config.toml
hidden_size = 192
head_dim = 32
norm_place = "pre"
positions = "rope"
rope_fraction = 1.0
attn_scale = 0.177
tie_word_embeddings = false
init_std_up = 0.0299
beta2 = 0.95
warmup_steps = 299
decay_fraction = 1.0
doc_mask = true
max_steps = 9821
MLP neurons of a small language model. Each row is named by its layer, matrix (down: output weights) and neuron, and shows model dimensions 0-127. Each number is 500 + 50 x the weight over its row's rms, rounded and kept within 0 to 999. Numbers have three digits each. A neuron's up and down rows have the sign that makes its largest values positive.
After each neuron's rows, "raises" lists the tokens whose logits its output raises most directly, leaving later layers aside.

L10.down683:492447591588568479511434503517456550538493488478575507488498498524503464573478513528452496508514368533443550509540564525499626431475460546476538501610468443493548487563511477452471525409566471541539485483510549423524477436498494527562585416529484535577512509548494508445526488469521546519529467514529444520430459400474443576420433437516412435537419507600413515476621462510493456492541
raises: "n", "ning", "m", "ne", "se"

L10.down353:538495533524456541443382514502420487483442543487458525503586461461533537562554535466490565422567478503438446481573484475509416468436536550536457548557477511516534428551524469524460509513538450467528538387604541525405488450499504540514452537453457541459510514422407538507469607485525593504460452423432556414538423555520515512509555541468471414442448574521474523480495441460621505541457
raises: "ia", "ium", "ian", "ious", "ell"

L10.down632:468572481586446458516443435668455423574590517480391485485473451488470431564525430436608539437487533514440457536509485465407492558564517508571473537507598488400506522491510522429507496496396525476494497461519460540442574460581534500552514489630489522508485579542589463413563518392454489529486521378508564498544447493488558473495487476446458556446523485516454466456519478592578480407595
raises: "in", "at", "ine", "ate", "ating"

L11.down655:478484571538464470429417432456526476426456564448449508556549585524483531583559525491418515442513387569525523583417521431613533498501578475469494504590488511496459505472490508483476512461496530554505462447418578427559500564546577469465441426507519472506494511484568514563536477457491536512474465531504528416551486419514460466471514457546496528476560523637438514538461461482460349484517
raises: "re", "r", "ers", "ring", "er"

L5.down83:517450458491450546505386531455539519467473473589454463408553410466517546615518549545457454485545531425490489560472531513447414462508491449575452556466450464498478496562421513427511459478537463462462575557424482439503541495504518539497421453516590590458482602556484504520534521460536411476521413497568510408589420508433506495527528524475408509407479475467480420538404537567542496496513
raises: "ite", "it", "pp", "d", "mmer"

L11.down596:600526496474492548545581534521466594519500493565589444501490491472550473514566591552497535478529449601627527501510459490488566550572512480538560552514401571510479480501498446568526519440446511524518534498540416466527511486555466418535491518614562503523540476513533448405549464457555457453546530455510411442520491464622493468526396454488433447529399527511454463463434479467471481523489
raises: "ies", "y", "ll", "ta", "board"

L7.down726:467572455486530521523537467598521546457585529588526490421488512407425470470486489497614544475444488587493436481524512492479537539395511528426426501627492524411576512480507545482492538525520498515588531450410502525463565499560537468510461510550418513446364530470494492463513458444458536566502474402500449451421496512434492523452555565466455499480491544466454472566465559422518588464501
raises: "ating", "ations", "ine", "ation", "t"

L11.down565:536447485507574586530490465514556545436509507495443548485508534559496504483459519531379490416446342458476505502533410476479524473541481437416553485594482522502455526451516563458433488472507510464577583477403529481441489379539606461569447582448458528504623592461532449415443485500430487513483494496523549520534474393476475467541491466503467584389500510559544545438435465517514496472470
raises: "ing", "aged", "able", "ed", "und"

L6.down535:515532465508484452508492543530432580490394636445478500501626480552461580536545520562562452475484571494518524475494566424574399504489532433508537515478424501511530506524476497561462598585442516512495426503417521471455490493477449463460432568517526479512462550636455462498600472457433536479429509468512483591538475512493539561386441487546450545514533444427590492447544512497569527502466
raises: "de", "z", "ate", "ze", "ch"

L11.down442:550534395473557482564564508391527536587503450507500490479467519400585444508546529542454464482460374497559462430486438539525475543493549529542440483522501564558494393576474462538466518478491568559561437561554548494401486519555503433527418502555573488579661489457536527379516528499553513445422433453447435461506594540541470477499463473589496462440452503463530501491437448611499474489527
raises: "ies", "y", "ic", "ian", "i"

L11.down759:426491437535505514529525601428443501466508499565489595484512511533439468460579503422514530531478473546641555492474452492497513549499541488521524518575452431482503527450495463546535479435549569554549502555431535558528490476391406503578433547467533489549443567491493498536530452479479461555434397383503464512480490552450441507442494445505486569559543411484525537551497588551381496515506
raises: "ter", "ch", "est", "et", "r"

L11.down448:525518479511555505472526446451436428536561462456497561449507448419475526392578429369476463458604529541536516444557504592556524512536531501502579528537407546535487522464571587449529461440542520494481420447478510552483544550562526625452585488470578573542385450435544406499403584503449524497523513523531482513480527490536485436474546473588479517473556551502438398392458512549463498491452
raises: "==", " ==", "ception", "===", "script"

L10.down710:550428536568505575448484523537526540595514534485472523541434499464480500521526524489491526442537499593486449585481564489485489567517562469454491512578548570610513495490516449414503378513434562554515534496559502513496491525493638457475537519612474495528459537502594503443541527438486491490441431424508453398528557496513514471551523526644417537410488399534544542440502571527491420479559
raises: "rate", "r", "red", "ring", "st"

L6.down467:593507551515492535555428586439428479438491502392478522549440513451421508523548452636506507490541583533587525493515542435533574560521490499614564458458477483509509475576432538465493452562431497480539469430372449449530420544496509490452482581468527479463500526502569580506550572485518517508486533509485485470537446547423491442466564507474473605500459529469478459593514546495470535480501
raises: "rate", "er", "ct", "ers", "ctor"

L7.down211:501543565473529397477516524449505570469642492544447478403469555529532587396481464461505577549469485415514540508536518531567419508520518568520533389542445466500492549578495467585564455494522421492510516507488583536456516569504593525480491478471502503517373521442413470536455543582527519554540448471495537547486484472492553515485523517412528463524495452499544563518503484344565522562501
raises: "ment", "ed", "man", "for", "mit"

L5.down381:512494444530511507459441572450561509594511578367549505519498470518478410554475421450501472437466408451369499485508542440517488511498495444480587384547523475501536529515487496581482491533533430487637448417458455519603415471591547494517551548520442456415470445457521362474518482437514439539497468505467532518520514500528585476559381467492593619380576500451543538576527523514481513488529
raises: "ous", "ations", "ation", "ator", "ated"

L5.down564:468491455471507552480471451406475539540484487488468505558467509566549425478497427507543519422471478519520486478551430510464487541502508481448506463525621419470530446526562571479496476585468486562578509595453587457510507491543458521539444608487446550501449523435504413535520518427509399451408481495546518621450505528501426551458577510519468470470499458557492495469496585405532423532616
raises: "aged", "age", "able", "her", "unt"

L3.down431:516570522638423488534418512482562574520512525476513506490579524491478583542419469460506548433432501495554483604513499590463454483525527465497517535549608504559520479501533596485514422480533478521603510501454375532516511459517440456512517514579460478523482469473392474469523515524486467409395428452452435537530424527545470489541552492520451487485399445556520415497507496460451447413535
raises: "ate", "ating", "ated", "ator", "if"

L5.down463:410433555542530442467519600425585515533453532504497434524472492498532466533532583545557510502401458509559575469505534518551525510530474538463541633575462523553577561380546519461531509470512531603529451621435457537485442490487611493472510467468570529506594556464447478521557543438478512475568504424491565470524467507473434503454439514547532544488574421533467514500453612523538444596528
raises: "ted", "te", "ment", " date", "ting"

L7.down104:590459520526528506530476596469457554476524519473602479485584474481554498548492536494573469426402461449580547465522437463477614478557541535427549551587484550493580494607495505477537634394494472465528575422539518391528535428572409518425515430588498459537481509426499508576566470459437437473472446525519433485538470481463479482490496413444457474465548408554546475495544439521480466526551
raises: "m", "ma", "at", "ro", "n"

L10.down82:407554511424536434602446513514473475510416531493488510495556499429523416487474456519542570464368517472447532481446478528500544467475500486447502603530520542546539560469477576423483479554476506529452424562444424489474524442466518465565526444487567452518538523495520545452575516491481504513485498477522555559612552421467444504450459518543502535490460464442579498621469606470558522383433
raises: "ted", "ting", "tten", "ll", "tion"

L10.down64:553418451501462480491477591416558454481463424582486587584515480536520556463459530576524492520471516486403533525566502553414524540463493467493495368526488508553491382587467509476522455562535408548497539398568519530487505515498579487439488504417464475457445481428462472417436520477415431469472541470430519594581593480610538395464531540512436533397471498421497566469498536512472509503571
raises: "ual", "ious", "ated", "ot", "ation"

L7.down638:500509487509495592540505565482484471514523511465469465475513472419442459508526527521532528526448411557535511609571463529589607484468509536580580537685427555508451443521570580527457499580485554499478506417462493501500351530554550482535486500499404563451538512416462507544499551428484516466588489450433482465418474535490519523524449568535484469473609531492482489551504455599549569505495
raises: "ious", "ion", "ian", "ner", "cy"

L2.down354:516541509547469550484503516537479502450440512483576525464490595510495487561448477524539529404370417559499450532574422521467519513438510492415523540453442448523454480529554511506508528453473549535538468525474513446467505440527457575465451498513511621581500497578603525584458528446487539508505411457403504468526472432420442559501470379452427451540536539520391469485494422490567462489569
raises: "ad", "op", "re", "o", "ra"

L10.down362:478440528568456399438471460537548495486498565540546517491584505456484409505445502490487652467488420508563498461452490552555412573540426458429476558499568522464488492390538441496475393401517535493549475572435463499420536504475522427527535394495456511516551507468556449399482477515534490537463471533536469444595558456469525432488499534445538513559596499498554529549413521536434436542528
raises: "ment", "ter", "ting", "ency", "ted"

L7.down225:438523598480554514568474501488458521531593465477486442474528475498568508504456560477481496476529428434491557502533498504510456542471488485473584454524395523505474615524518522498574460473490503496550545558453460565428464484578550567580450547497427549504495469449467514526557519518556463465481576465501480446471539565415558574606518445472553455468563476502463506480512441471487475544476
raises: "ful", "ment", "ed", "ous", "ary"

L5.down490:506533480472526516494448490505564506462550523454503470557536478482626521505508492508543420541462509470543475581503524489520562526523643536430523510505489518430490541489443517546370548553419441464562479480427479474540510543554535447546439472496473532510507453408466531529540534501520464429486494376542529440478381481464556526469514380507399505404567495466446566563404427552464523597541
raises: "ing", "ed", "ful", "ated", "led"

L10.down370:470439426524499506543568509483439491440391569474442453489539498484491519480575437459459461477497548557495466436459470500458510528440598602483488456503462543544508512490564435500468530509526445516523501494482554524543529489591531545515424520520594554445584554403428559475533519504526545485421498532458496412536528502449551437503471523478514424495591571485512492507596511588626527568663
raises: "one", "us", "ia", "ion", "ies"

L10.down333:552414489513472487576430493448504566507479618446458520539522508453506539479552559619517513426536473542504459510512649463370498533447584502525527435465470541503504554449455472499469448578452534554513525478567612427451486602438531486481500469543592466468529545481579546513482466470437549464442602511495498576516433567457454479475471504563543426514525481511479577438519502455537419580538
raises: "ry", "ent", "re", "r", "ance"

L3.down294:420456507478569575513548495466522547522545477474513475414462526512455521414575565521523476498426400456470588308504454562496523471504508455480526446555533589433487491507549577391611475504477448556505616487551494526542418468517517585451480551488548538405488502428525528555500509536446476484476452507494581490515508487545442534416539508498550494520501448466465387495529577554554468521506
raises: "ho", "aged", "age", "he", "ure"

L5.down357:491520524457405465550507475408464476434510525514544348602437526508547546382467540518549525561420529489526518511411368562456509487466560486500464462619530518579552514527562513440531465456477496457626510480548562406527477493561597496566521562510551490548446497488516568537535416414555568556505501537352528466505421469456554495538548481455556510477493426513476520527417472389515483565449
raises: "ive", "ron", "ro", "ric", "ible"